From a checkpoint of a small transformer trained on Wikipedia: 3 heads of 64, 14832 steps.
MLP neurons of a small language model. Each row is named by its layer, matrix (gate and up: input weights) and neuron, and shows model dimensions 48-175. Each number is 50 + 15 x the weight over its row's rms, rounded and kept within 0 to 99. A neuron's up and down rows have the sign that makes its largest values positive.
After each neuron's rows, "fires on" lists the tokens most often at its 100 highest values on Wikipedia text that the model never trained on.

L2.gate302:35 34 60 69 36 65 65 39 25 55 50 57 40 58 35 70 50 54 33 63 38 45 61 50 48 45 54 41 56 51 51 37 56 46 34 56 58 79 38 62 52 49 29 42 76 63 64 52 84 48 46 53 23 77 62 35 60 46 88 66 55 75 47 49 56 60 79 49 57 52 57 26 66 56 42 26 67 55 38 65 93 37 49 42 47 47 80 37 39 42 58 71 61 44 77 37 63 58 73 45 65 48 28 69 47 55 75 54 52 25 24 45 51 65 53 52 45 48 55 72 47 67 34 66 74 80 54 68
L2.up302:41 17 40 65 14 40 50 57 66 51 51 76 61 51 69 65 88 34 43 49 60 42 50 69 62 46 64 58 69 75 35 71 68 34 52 51 59 39 40 30 65 33 67 42 51 48 47 13 68 81 43 42 60 43 61 32 74 45 29 58 49 38 45 09 42 40 37 37 64 81 23 46 58 53 58 43 62 40 56 60 55 43 63 67 51 47 55 26 47 42 52 44 42 49 28 66 61 56 71 44 50 42 76 62 79 53 48 52 50 44 48 38 48 60 45 65 36 46 55 21 52 45 48 53 41 27 52 32
fires on: "8", "9)", "6", "14", "9"

L4.gate66:47 48 71 87 87 29 51 39 59 23 62 40 48 64 45 70 48 42 29 60 56 42 39 63 58 36 51 50 60 59 47 95 48 43 48 51 25 34 60 39 33 34 42 30 52 39 65 44 38 67 62 68 43 62 41 52 40 45 58 64 37 70 52 51 44 50 74 33 85 43 62 44 36 62 56 72 44 55 41 82 52 30 54 61 46 59 35 34 54 30 74 49 57 33 47 19 61 42 29 54 15 62 68 31 62 51 39 38 59 25 25 15 38 36 45 58 22 36 57 56 29 67 48 64 50 45 04 38
L4.up66:47 60 36 70 42 25 58 50 78 32 50 42 49 49 57 96 43 44 61 45 62 53 61 54 56 43 60 53 75 58 45 79 42 52 47 69 45 37 79 50 70 59 35 42 67 39 55 30 44 44 61 54 43 79 43 64 36 32 36 42 36 66 61 31 60 48 85 55 75 54 54 43 51 48 61 70 45 65 72 99 19 49 53 56 63 50 38 60 62 37 58 38 62 39 21 32 53 42 43 55 26 58 69 37 59 36 55 44 95 40 35 49 40 56 45 66 41 62 57 44 51 63 46 48 45 76 32 48
fires on: "\n", " |", ".", "s."

L3.gate248:52 62 45 46 19 52 67 58 39 25 76 48 75 71 49 50 58 44 09 59 49 64 58 59 74 24 65 37 48 43 52 57 49 55 39 53 49 43 60 53 39 61 57 54 74 51 46 25 39 46 44 18 45 39 47 37 50 34 57 35 50 48 17 72 51 43 49 44 52 61 68 55 45 48 69 50 68 52 85 50 52 48 41 29 28 31 48 28 53 45 53 29 23 20 51 31 53 23 36 65 48 18 50 57 32 71 22 63 40 75 49 81 65 43 40 44 55 61 51 54 49 56 53 52 28 22 28 61
L3.up248:19 54 45 39 65 34 67 23 54 74 50 52 59 17 77 57 68 48 51 52 42 60 56 46 59 75 42 61 41 50 55 59 61 09 47 62 40 37 62 60 66 31 76 72 50 65 55 45 45 54 49 50 44 47 29 45 42 38 47 26 59 67 75 38 38 50 45 55 47 58 50 61 43 65 23 58 26 47 38 57 40 68 48 56 35 41 58 46 44 59 34 59 46 56 54 63 43 38 42 19 67 37 71 42 45 56 68 66 26 31 65 48 41 62 41 37 42 46 00 74 50 38 62 24 29 53 59 62
fires on: " of", " Y", " S", " J", " C", " '"

L3.gate214:59 56 68 56 70 45 31 26 56 51 51 59 39 51 56 20 46 57 30 41 62 48 53 59 58 64 38 57 62 61 44 56 70 23 66 33 27 30 62 45 58 60 30 38 63 37 56 53 44 68 42 45 47 56 26 32 43 45 26 37 47 43 60 49 89 32 63 31 70 29 57 53 53 36 44 44 41 59 29 67 52 63 50 33 44 52 27 51 65 58 69 67 51 76 30 56 49 61 48 43 32 11 55 55 21 63 37 68 35 12 47 20 29 52 58 47 45 27 34 24 38 47 32 49 46 52 69 26
L3.up214:36 25 60 65 81 54 67 43 40 58 57 42 37 31 51 53 61 56 51 55 58 54 38 45 35 57 32 68 49 71 69 65 62 64 66 70 41 25 49 40 39 36 68 44 41 45 72 41 58 47 90 55 44 46 40 62 44 80 58 48 09 31 61 47 79 40 43 48 52 46 49 77 35 50 40 72 49 64 45 74 66 40 35 33 50 58 52 62 53 63 58 45 41 71 38 58 53 53 24 76 61 03 63 27 48 39 59 32 49 47 28 11 50 51 74 24 33 31 49 14 68 51 49 42 51 65 63 34
fires on: "\n"

L2.gate190:38 51 11 50 63 50 62 55 39 51 40 65 37 30 45 50 56 57 70 60 71 58 56 63 78 60 36 60 42 61 22 52 76 52 51 49 32 43 60 61 59 09 40 40 59 21 54 48 47 48 55 48 67 29 54 63 56 85 56 36 65 43 66 54 55 51 44 39 31 48 60 40 26 90 40 61 59 44 49 48 32 77 57 43 40 48 53 41 31 49 49 36 53 56 54 89 40 68 42 45 55 52 58 43 42 66 43 31 40 38 89 25 81 45 66 44 44 22 56 11 33 64 54 71 38 24 43 45
L2.up190:48 59 58 72 37 38 25 57 48 61 61 66 42 39 61 63 44 44 36 63 73 43 39 75 81 57 32 52 77 39 21 54 54 32 31 53 43 37 50 54 57 61 76 33 45 42 40 47 57 42 29 34 51 47 58 56 34 54 40 33 56 48 53 60 52 55 78 42 60 43 60 43 32 82 64 34 40 72 44 70 31 73 67 46 56 55 58 49 33 54 52 74 50 40 42 59 69 50 53 63 53 85 52 32 41 71 63 27 39 55 61 46 59 24 46 63 59 54 64 32 32 81 66 71 42 67 70 65
fires on: " they", " They", " we"

L9.gate493:60 26 84 55 75 59 30 46 44 37 48 26 65 68 49 33 39 51 55 49 32 38 58 73 55 30 40 55 36 44 62 87 56 47 46 57 45 48 77 56 48 52 53 67 50 60 36 74 40 60 71 66 51 49 45 46 29 74 83 49 78 67 50 67 24 52 56 72 34 24 13 59 38 38 75 40 54 28 63 68 85 52 56 64 34 43 53 39 89 38 71 76 47 13 53 61 50 62 35 57 37 63 81 60 54 55 41 70 52 52 49 46 63 56 50 65 23 52 61 65 37 28 39 55 65 43 36 39
L9.up493:91 61 56 78 41 52 33 68 63 43 58 54 32 34 43 30 50 57 14 52 71 35 58 62 43 48 34 51 11 60 68 42 27 53 59 68 93 35 31 57 64 55 30 74 51 34 63 60 27 72 64 30 38 66 72 61 67 16 44 72 67 47 58 45 22 27 64 63 53 65 66 60 37 58 67 70 46 58 43 55 61 54 34 59 31 58 53 31 51 65 51 39 42 77 41 63 60 28 32 57 55 42 37 60 60 54 69 00 71 62 46 58 78 22 43 35 42 68 38 49 45 23 63 58 38 67 74 37
fires on: " or", " after", " and", "/"

L9.gate320:65 41 70 31 68 42 35 43 65 60 71 42 45 28 29 45 61 24 46 66 55 54 67 64 56 47 63 53 42 41 10 49 55 21 47 39 63 51 41 49 02 40 69 32 51 42 33 48 25 58 33 44 45 52 57 54 70 44 27 91 74 50 41 49 30 61 69 49 58 31 60 41 46 54 37 44 42 38 34 64 55 36 41 48 22 56 61 33 19 17 64 64 42 41 35 46 49 44 56 48 60 62 70 61 25 53 34 42 36 49 54 54 43 51 71 52 54 50 52 55 52 54 66 40 71 58 39 46
L9.up320:19 52 74 68 56 62 73 54 59 53 59 49 37 64 12 60 62 26 52 52 55 57 51 80 46 60 43 59 81 63 18 44 53 22 61 32 51 43 29 28 50 55 57 63 47 33 61 46 41 21 45 32 74 45 32 37 64 43 09 33 53 42 71 20 41 48 43 68 60 33 59 40 68 46 45 67 47 59 54 43 26 39 55 63 46 37 43 63 27 20 56 32 42 46 66 42 54 67 60 30 58 33 50 48 33 67 31 27 32 45 60 59 46 47 67 58 64 29 44 60 51 65 36 43 76 60 57 44
fires on: " \"", "–", "-", " 20th", "–3"

L10.gate427:73 47 18 46 89 27 32 37 79 68 32 43 43 55 34 74 37 07 26 36 64 32 59 62 57 51 62 71 54 39 52 54 53 34 31 40 40 65 55 66 29 66 62 63 55 77 51 44 53 48 62 56 30 34 61 40 71 58 53 56 75 51 49 83 73 58 52 54 67 59 31 62 48 58 39 57 41 68 47 64 53 50 19 36 20 52 62 57 39 35 65 47 33 53 60 28 62 44 46 66 50 42 63 47 35 69 39 37 43 55 71 60 33 75 26 72 38 33 61 63 38 60 47 23 40 44 21 56
L10.up427:53 42 74 72 53 52 63 57 45 70 54 49 30 24 62 44 42 04 54 47 30 38 52 70 51 53 54 66 42 38 57 48 56 26 51 51 60 63 50 30 58 82 43 29 47 46 50 56 59 65 58 58 57 60 37 47 82 46 65 78 73 47 19 58 49 52 67 65 31 58 37 42 61 50 21 50 29 62 58 53 22 39 31 43 56 39 46 43 36 64 60 75 34 54 50 43 38 56 55 21 26 78 34 41 27 57 45 39 47 43 62 61 62 31 79 51 85 25 56 61 50 53 68 52 51 74 32 47
fires on: " (", "-", "–", " de"

L2.gate204:49 71 75 44 33 30 38 39 63 69 46 56 37 58 37 46 74 72 43 71 73 48 59 60 45 61 42 54 41 48 24 68 51 36 44 70 93 41 46 47 78 39 50 49 57 37 76 52 57 42 38 55 83 29 46 51 35 61 45 60 45 71 68 79 53 78 59 54 63 37 44 44 51 34 44 54 49 64 29 55 16 76 59 38 25 32 49 25 49 63 47 89 54 61 42 59 48 66 27 56 53 49 64 38 46 50 44 55 87 34 66 41 24 49 60 63 24 46 43 31 39 47 38 39 52 59 34 52
L2.up204:41 85 42 78 63 70 36 21 51 57 38 56 43 21 43 36 76 50 21 65 73 64 75 57 47 71 44 60 34 44 30 78 60 42 36 59 48 42 41 51 77 32 38 57 63 53 34 37 55 64 37 16 54 70 56 49 32 37 51 54 59 55 58 58 68 64 29 32 42 44 29 48 33 57 39 52 64 48 51 79 41 64 31 69 69 45 74 34 55 19 59 51 34 50 51 42 49 51 57 47 38 63 15 40 39 69 65 23 40 48 70 53 52 47 50 50 27 60 61 54 49 73 53 43 39 52 71 45
fires on: " they", " would", " will", " They", " we"

L4.gate81:58 19 53 82 73 43 46 49 36 62 65 72 32 47 39 47 35 26 75 60 51 58 66 54 59 60 39 70 78 56 66 54 43 38 24 32 44 51 53 61 46 73 55 30 73 50 67 68 64 49 25 58 51 28 66 28 17 46 73 47 30 42 87 36 43 50 52 40 74 27 64 19 43 37 87 33 27 43 60 71 39 54 47 63 48 48 54 10 16 33 55 75 63 60 57 52 53 61 60 42 46 35 44 41 55 65 54 60 64 39 54 36 33 28 77 36 46 60 59 73 29 42 57 31 59 52 71 55
L4.up81:37 52 76 37 30 54 42 41 37 40 44 45 47 41 49 60 34 40 29 52 74 38 68 70 43 47 47 43 65 39 39 79 50 51 36 55 75 32 49 51 57 57 39 46 52 42 41 39 48 52 31 42 46 77 66 21 41 45 65 66 70 50 34 47 60 62 47 19 55 53 52 35 52 15 67 76 21 24 65 48 78 91 62 66 47 60 61 47 25 59 38 41 30 30 40 58 61 76 53 41 38 69 59 58 74 36 51 33 58 48 43 70 46 57 36 44 41 26 40 55 47 74 65 49 47 40 36 69
fires on: "\n", "6"

L2.gate452:34 20 50 14 42 56 66 42 46 51 72 58 57 30 50 40 41 64 72 56 39 40 20 81 70 68 19 73 36 57 66 71 61 73 60 41 53 43 60 34 47 55 64 58 67 57 32 35 53 65 45 60 56 38 46 56 17 75 71 49 33 59 65 45 64 56 62 49 43 48 46 28 59 54 42 38 39 48 78 20 58 44 43 40 45 23 64 63 40 54 47 31 55 79 49 46 31 55 51 39 82 61 59 25 53 18 38 73 50 47 60 38 50 56 76 74 54 44 38 45 66 38 70 49 67 61 48 58
L2.up452:51 40 65 63 56 13 75 40 49 48 45 84 54 50 54 73 43 50 74 54 31 43 60 90 55 60 54 74 20 70 34 51 44 49 53 64 65 54 61 56 58 13 34 87 67 56 75 45 61 36 57 61 41 54 64 41 40 49 80 53 32 47 44 70 44 39 54 67 43 33 38 16 73 48 55 61 48 47 68 38 70 45 38 64 48 30 55 65 56 49 25 66 36 44 59 68 54 62 27 48 60 32 58 60 45 38 47 25 63 48 56 43 28 67 70 59 44 69 53 21 64 45 32 62 60 61 47 64
fires on: "at", "ro", " for", "-", "rm", " −"

L9.gate75:38 56 47 30 42 64 47 36 36 75 50 51 76 57 66 55 47 30 55 56 25 41 38 48 55 52 39 58 26 76 56 58 43 32 68 56 31 34 38 78 25 28 62 52 36 55 60 55 57 35 54 86 36 35 39 54 62 71 30 46 45 57 43 73 41 43 63 40 74 56 87 72 70 60 63 66 47 55 42 61 65 47 46 83 23 47 75 34 61 59 64 49 91 65 62 50 45 43 11 41 70 48 36 52 56 75 19 59 63 27 94 65 46 55 54 66 67 44 60 66 45 77 24 21 59 36 36 34
L9.up75:43 56 49 55 64 51 51 57 43 71 67 51 46 41 55 22 66 65 46 77 41 48 71 68 39 45 53 67 64 68 54 45 52 53 25 42 61 37 55 66 24 40 57 62 20 55 79 68 41 47 60 56 54 63 44 51 40 40 64 44 64 23 39 59 92 28 70 31 63 38 52 61 74 50 58 53 60 67 36 49 83 48 44 76 56 40 51 24 48 52 65 38 57 37 51 25 63 41 69 50 32 43 64 60 42 51 28 53 52 73 50 61 35 37 59 45 38 61 61 25 58 67 48 27 24 59 98 43
fires on: " |", "\n", " =="

L3.gate478:30 89 50 58 65 47 13 53 49 57 73 52 33 64 48 36 26 39 26 58 50 57 44 57 70 74 58 50 35 44 60 52 54 44 46 28 58 35 64 63 77 63 60 62 60 40 38 34 40 81 58 60 36 34 84 74 60 23 76 55 66 56 45 43 75 54 33 56 36 72 36 42 60 59 50 56 63 42 34 21 39 32 62 31 42 59 49 40 61 77 66 25 65 43 51 30 55 53 70 51 62 38 31 67 63 60 77 58 50 29 31 78 56 70 59 61 35 40 40 62 56 42 49 36 57 45 65 18
L3.up478:34 59 30 53 45 46 55 37 34 51 72 28 71 46 61 49 74 63 46 58 49 47 64 50 45 49 47 24 40 57 59 59 64 40 28 58 44 50 55 63 37 97 42 36 65 65 40 60 60 60 47 66 49 43 52 57 84 46 38 26 44 57 70 59 28 57 49 90 43 55 59 42 50 53 25 53 61 40 43 42 31 23 65 78 30 43 37 63 42 45 66 28 54 18 55 31 29 38 47 83 81 58 54 70 52 86 32 31 71 28 47 63 48 45 47 50 69 75 87 55 52 40 59 32 45 45 44 51
fires on: "\n", "-", " |"

L3.gate334:38 46 25 45 73 71 54 36 49 03 44 63 41 50 62 42 43 42 50 77 17 44 74 45 66 61 53 57 50 37 47 74 67 47 29 44 39 33 50 64 34 85 26 56 46 43 42 36 51 36 61 83 57 74 44 73 47 39 71 48 58 52 57 73 44 49 42 32 42 68 63 57 53 58 66 53 62 55 45 74 33 55 62 26 34 57 53 63 45 73 59 40 39 47 79 48 40 40 65 69 37 41 58 43 46 99 58 52 55 47 44 56 57 86 76 26 46 40 59 38 44 58 61 21 44 35 56 54
L3.up334:65 67 49 33 50 38 86 49 38 71 45 30 40 22 67 78 28 47 21 33 52 51 71 49 59 50 52 36 58 57 51 66 72 38 57 60 51 32 36 61 61 59 52 74 52 73 29 31 35 46 37 42 43 47 55 67 56 52 48 32 66 87 70 70 29 70 47 35 58 42 34 58 66 45 46 64 40 53 63 48 53 40 59 55 60 29 59 52 35 48 43 64 57 56 35 48 50 45 70 40 62 29 56 45 49 48 40 52 61 71 31 71 31 49 35 34 46 66 60 39 59 56 37 12 51 35 38 46
fires on: " M", "\n", " of"

L4.gate503:34 68 41 48 50 53 48 47 68 54 30 68 46 50 30 14 47 49 43 46 68 56 48 32 53 21 59 50 33 71 42 29 70 41 65 61 47 33 28 69 50 65 57 31 39 28 58 31 47 79 26 34 52 66 39 64 91 76 51 40 76 49 32 65 40 48 64 44 54 49 24 61 49 45 43 46 46 69 54 46 45 64 55 43 65 45 64 68 67 41 72 79 41 51 46 41 26 50 51 41 46 65 54 70 70 66 49 29 73 48 50 53 83 74 58 38 50 33 53 78 36 66 40 46 37 22 56 24
L4.up503:58 51 63 54 64 72 67 41 58 72 32 56 37 55 46 60 35 68 25 46 55 29 49 58 49 45 02 44 46 70 52 36 43 42 40 54 84 51 60 61 49 42 63 42 30 53 49 61 27 43 54 47 31 66 69 56 45 36 43 60 48 32 94 44 47 60 54 39 43 42 61 70 73 43 51 39 48 48 64 67 54 54 66 62 70 41 40 18 72 45 70 60 69 45 50 58 99 51 72 24 55 70 39 39 54 47 46 49 31 41 52 47 51 45 59 47 65 60 35 39 70 65 59 19 23 44 65 57
fires on: "\n", "um"

L4.gate316:43 30 63 74 72 40 46 29 45 49 55 42 52 35 43 66 58 48 33 42 44 54 33 57 49 66 51 48 61 60 66 76 65 42 58 48 49 21 62 53 52 36 36 58 68 35 70 41 46 35 47 64 44 51 36 56 44 36 73 67 50 31 85 63 87 33 75 20 71 63 63 49 46 62 58 64 31 46 63 81 71 42 56 52 47 44 24 24 46 46 38 37 59 67 53 34 23 40 26 30 33 39 62 19 63 56 64 31 65 30 34 35 34 33 75 60 52 35 42 56 29 41 36 51 58 38 22 39
L4.up316:39 31 49 61 65 39 49 32 35 42 80 52 32 44 54 73 46 39 36 39 49 34 50 42 51 49 43 38 53 68 45 74 34 71 49 66 13 18 56 45 42 40 72 48 66 28 77 56 55 38 78 60 57 59 50 63 43 17 78 43 47 43 41 57 70 22 67 39 74 47 43 41 50 51 46 74 18 92 13 80 44 28 48 55 33 56 55 50 46 38 51 22 53 47 34 40 54 40 50 70 23 32 62 49 72 70 73 36 75 25 31 46 38 49 47 55 39 46 45 67 29 63 64 34 51 66 14 35
fires on: "\n"

L4.gate278:60 50 78 70 54 07 62 27 46 40 40 30 60 45 56 51 73 47 45 50 53 48 42 62 65 54 42 50 47 63 57 88 57 53 73 68 70 28 62 30 36 38 69 58 78 53 78 49 39 56 64 78 40 43 42 53 48 57 42 44 46 53 62 60 56 21 42 48 64 37 35 43 49 35 39 63 32 43 45 86 51 44 60 74 58 48 58 54 58 54 67 33 24 57 41 36 59 44 16 45 42 34 44 26 32 44 62 56 61 18 26 28 47 58 47 48 58 42 63 47 56 61 61 57 48 40 22 41
L4.up278:33 41 80 65 50 50 67 36 40 29 48 61 53 28 63 41 47 63 40 39 63 84 65 77 58 55 55 76 52 68 58 61 73 60 61 39 25 28 70 35 66 52 45 66 52 67 25 34 49 32 74 51 57 65 66 67 62 14 75 58 35 39 46 61 25 31 41 41 41 35 45 67 40 41 28 83 65 43 59 67 55 35 49 28 31 47 65 50 37 47 69 45 52 51 48 56 18 57 25 72 44 31 65 31 41 60 77 39 64 48 32 32 43 34 61 44 66 47 42 26 45 50 27 38 28 65 70 42
fires on: "\n"

L4.gate268:67 50 75 39 39 58 68 33 40 46 66 51 47 39 57 69 60 32 62 38 53 58 57 26 62 36 68 53 42 68 60 46 25 55 52 61 49 62 52 68 41 58 48 63 31 40 58 63 47 55 71 57 31 28 75 58 23 39 66 56 47 54 58 57 41 65 50 45 61 82 55 45 58 38 63 62 40 54 51 61 41 61 24 60 44 67 12 39 53 49 47 52 48 27 53 34 69 69 55 32 60 55 63 67 53 27 35 21 38 59 38 73 59 31 55 41 13 82 36 34 42 57 50 47 39 64 53 58
L4.up268:64 39 83 43 64 69 31 44 37 37 40 48 43 54 69 72 38 44 46 25 40 65 44 32 57 41 15 69 49 57 35 38 37 42 46 44 36 46 62 83 36 65 52 21 39 48 78 75 49 30 44 45 23 51 28 42 15 48 45 60 47 35 51 23 22 58 62 34 44 55 49 61 40 33 62 77 54 48 41 48 57 71 30 54 30 71 50 60 32 55 54 39 18 59 27 45 54 44 71 53 65 50 73 79 47 34 47 39 42 68 40 68 49 28 29 46 47 40 33 45 38 47 64 40 69 55 34 49
fires on: "\n"

L6.gate45:37 42 63 65 54 38 78 12 51 41 80 42 34 39 44 73 69 68 52 65 87 32 39 65 39 29 32 62 59 26 31 48 34 33 62 43 49 59 64 37 61 84 65 59 53 44 41 52 38 58 58 31 59 68 55 65 68 41 00 31 31 22 80 75 48 43 60 49 65 55 40 59 41 41 61 38 40 28 57 74 38 73 32 66 29 66 44 44 77 28 55 35 61 49 42 35 53 70 47 46 44 52 42 32 34 49 60 52 50 45 43 32 34 27 51 55 70 43 55 33 48 77 52 72 44 37 75 52
L6.up45:45 33 51 94 47 62 48 36 45 34 44 24 72 68 43 77 48 41 76 39 66 61 47 62 52 53 18 48 18 34 57 62 33 60 35 76 53 56 60 29 30 43 45 57 61 35 56 77 23 61 61 41 43 70 69 51 66 57 77 53 67 23 43 49 47 55 67 39 68 68 53 03 62 34 63 61 42 46 53 57 36 43 44 39 10 57 54 22 56 60 60 47 33 57 24 27 47 67 45 50 53 60 85 44 39 61 58 35 54 40 45 28 44 61 71 68 52 23 65 50 79 63 63 39 57 48 53 64
fires on: "\n", " |", " the", " office"

L6.gate408:48 43 62 41 51 29 58 64 53 40 44 47 44 58 65 59 56 51 77 60 62 62 41 82 47 38 27 54 51 27 40 62 31 50 47 53 54 36 49 76 46 49 23 54 44 38 51 51 75 41 45 75 18 37 50 49 43 57 18 55 81 44 40 41 56 62 08 54 48 59 50 45 48 69 49 66 67 31 61 72 40 78 59 66 39 41 34 38 57 59 15 55 68 46 94 70 57 48 57 64 48 55 41 51 26 38 40 55 45 44 30 55 51 56 48 61 49 38 44 86 54 42 24 74 44 40 37 42
L6.up408:43 44 58 49 27 33 39 67 38 63 30 45 30 53 18 28 54 56 33 57 38 44 57 80 54 20 40 43 27 59 56 45 58 30 63 44 66 49 32 60 47 34 47 77 64 34 42 41 63 59 43 47 38 72 80 55 56 47 67 62 47 65 17 67 33 60 63 61 29 24 38 49 36 62 33 62 37 54 68 59 54 48 45 56 38 44 15 46 50 53 44 70 27 52 34 80 55 36 34 45 47 24 91 54 60 34 56 39 46 66 47 73 35 47 29 27 49 63 70 42 57 58 32 57 61 48 58 49
fires on: " and", " or", " to", " res", " than", " cons"

L2.gate288:42 61 63 50 54 45 58 46 49 34 45 64 35 43 66 46 42 72 38 61 76 53 51 42 58 46 28 29 57 51 40 57 51 31 46 46 17 26 66 68 82 48 38 53 54 43 44 72 22 62 58 53 43 54 47 55 77 49 32 40 53 41 42 45 61 38 46 45 59 47 50 54 85 51 62 53 53 07 26 26 37 75 39 38 37 44 51 51 54 54 62 54 62 28 71 49 27 37 71 63 61 59 41 34 45 47 50 60 65 41 66 55 72 83 13 34 55 33 48 54 55 60 56 41 55 67 66 63
L2.up288:60 44 62 58 82 46 55 62 35 26 06 43 49 99 69 51 42 58 47 52 58 47 78 41 61 50 58 53 29 51 54 60 46 41 65 32 45 21 79 38 56 59 53 36 69 32 40 45 42 33 39 52 63 31 41 69 77 45 42 37 70 79 64 76 60 47 56 66 43 68 44 59 46 56 40 61 71 69 26 38 48 60 30 48 61 42 48 29 73 36 48 36 67 23 45 44 77 88 47 48 64 53 43 45 29 44 35 72 46 35 60 39 40 22 62 48 50 44 43 32 44 51 56 50 41 43 63 60
fires on: " D", " (D", " c.", " red", "==D"

L2.gate124:39 64 66 54 58 44 29 54 64 51 56 68 57 37 40 39 33 58 59 57 52 17 34 54 20 37 47 39 75 65 62 19 45 63 48 34 39 60 56 32 64 54 37 74 40 57 61 36 56 49 63 30 47 57 75 41 49 43 37 51 36 40 27 61 30 57 71 61 67 66 74 43 44 15 48 56 16 75 60 56 40 73 67 33 56 24 73 56 48 55 39 40 79 65 76 65 63 61 47 47 63 55 44 60 20 62 25 46 33 73 29 40 50 66 57 77 40 53 28 47 32 50 54 30 30 27 49 73
L2.up124:35 65 55 34 35 44 44 40 59 21 56 73 50 37 65 47 56 55 43 32 61 40 44 63 55 46 27 26 52 70 56 46 81 62 82 50 53 78 42 39 65 56 61 69 13 53 45 52 57 48 62 23 47 46 46 36 67 36 47 27 47 49 36 49 48 63 74 60 22 56 60 48 64 38 56 35 36 54 25 45 68 47 35 48 58 34 53 68 39 55 57 50 62 61 62 21 38 39 54 69 55 43 68 82 50 72 41 41 74 64 26 78 51 49 70 61 26 70 65 70 40 54 31 56 58 13 47 56
fires on: " killed", "\"", " involved", " actor", " Captain"

L3.gate36:76 58 63 52 52 55 75 52 75 79 61 49 50 58 37 68 39 43 49 56 70 43 39 59 40 12 35 26 40 46 54 25 60 43 53 61 40 46 73 48 50 43 60 30 56 58 58 57 35 57 73 36 50 16 46 46 84 59 55 69 59 55 61 80 42 65 37 44 82 37 80 78 53 57 56 28 24 70 38 27 53 26 49 37 33 70 22 53 64 25 47 39 84 30 60 64 53 63 53 55 79 52 52 30 32 44 37 41 49 60 40 36 29 44 23 29 38 60 53 43 45 48 54 76 32 34 45 50
L3.up36:43 51 72 41 85 50 58 61 43 43 58 42 60 29 76 61 60 61 36 32 52 92 61 52 36 64 68 70 55 48 85 35 50 57 44 34 55 55 51 43 56 61 42 43 49 21 45 52 29 22 56 58 67 73 35 77 41 80 68 50 44 65 55 36 42 42 58 50 59 64 26 46 37 63 38 47 53 36 39 39 57 63 77 50 35 55 42 71 17 37 71 41 38 67 74 64 49 60 60 56 88 41 54 39 38 57 53 48 61 78 32 47 54 17 54 50 52 51 58 52 39 37 61 55 67 67 14 49
fires on: " of", " for", " to", " zone:", " into", " with"

L4.gate511:24 67 30 40 56 66 33 22 54 68 43 53 28 57 28 60 47 33 30 39 45 29 58 69 46 34 74 70 60 78 47 48 29 38 58 63 51 68 66 33 47 44 60 41 40 51 31 31 48 73 09 57 52 62 38 28 48 28 61 58 52 41 54 56 64 47 49 44 44 50 58 69 36 40 53 55 13 52 79 46 40 64 35 49 51 31 75 47 62 29 29 52 66 54 57 48 47 36 60 37 42 32 35 45 80 22 61 41 47 39 67 37 69 34 52 39 57 56 45 40 36 19 32 20 79 29 36 57
L4.up511:50 46 46 42 36 46 64 19 52 48 46 72 55 86 54 45 17 59 47 32 69 59 42 37 44 33 44 29 68 52 57 59 39 48 81 66 36 64 62 27 20 56 55 25 46 61 54 65 59 44 32 42 27 76 50 41 35 33 31 54 52 44 97 77 55 73 71 37 60 41 65 54 46 61 45 24 19 52 69 29 53 57 29 59 60 30 55 50 49 55 48 74 35 68 56 45 54 58 43 58 36 53 39 42 48 21 41 50 37 36 66 29 44 51 43 50 60 54 51 29 33 58 64 39 38 65 43 48
fires on: "'", "\"", "ically", "”", "2", "$"

L2.gate205:40 53 82 65 39 56 52 51 37 58 52 44 35 47 56 56 50 32 53 42 55 39 86 59 70 40 64 50 63 44 54 56 45 44 56 71 35 38 39 52 37 71 66 57 74 37 41 64 87 38 18 03 08 44 37 53 49 42 18 41 39 63 35 55 53 62 49 62 52 62 60 29 47 29 56 51 18 36 44 53 38 45 53 52 53 25 42 48 61 40 30 55 61 29 55 21 43 61 74 53 52 40 43 41 76 58 46 45 43 45 68 31 61 28 60 42 50 83 43 67 63 52 39 36 41 69 33 48
L2.up205:32 45 54 67 30 63 43 52 29 40 30 52 54 69 48 66 71 56 48 23 44 61 79 73 51 28 39 46 88 64 61 64 26 64 45 68 51 51 74 47 47 40 60 54 50 66 44 37 49 52 33 62 48 57 37 33 64 14 52 31 67 53 51 48 75 66 67 49 64 67 73 39 66 47 76 68 27 38 52 48 58 25 65 73 60 35 39 44 35 50 44 57 59 22 53 47 58 57 58 53 52 60 13 44 48 55 50 63 41 42 68 38 67 43 65 39 59 69 38 73 38 39 57 40 65 42 21 31
fires on: "\"", "”", "]", "201"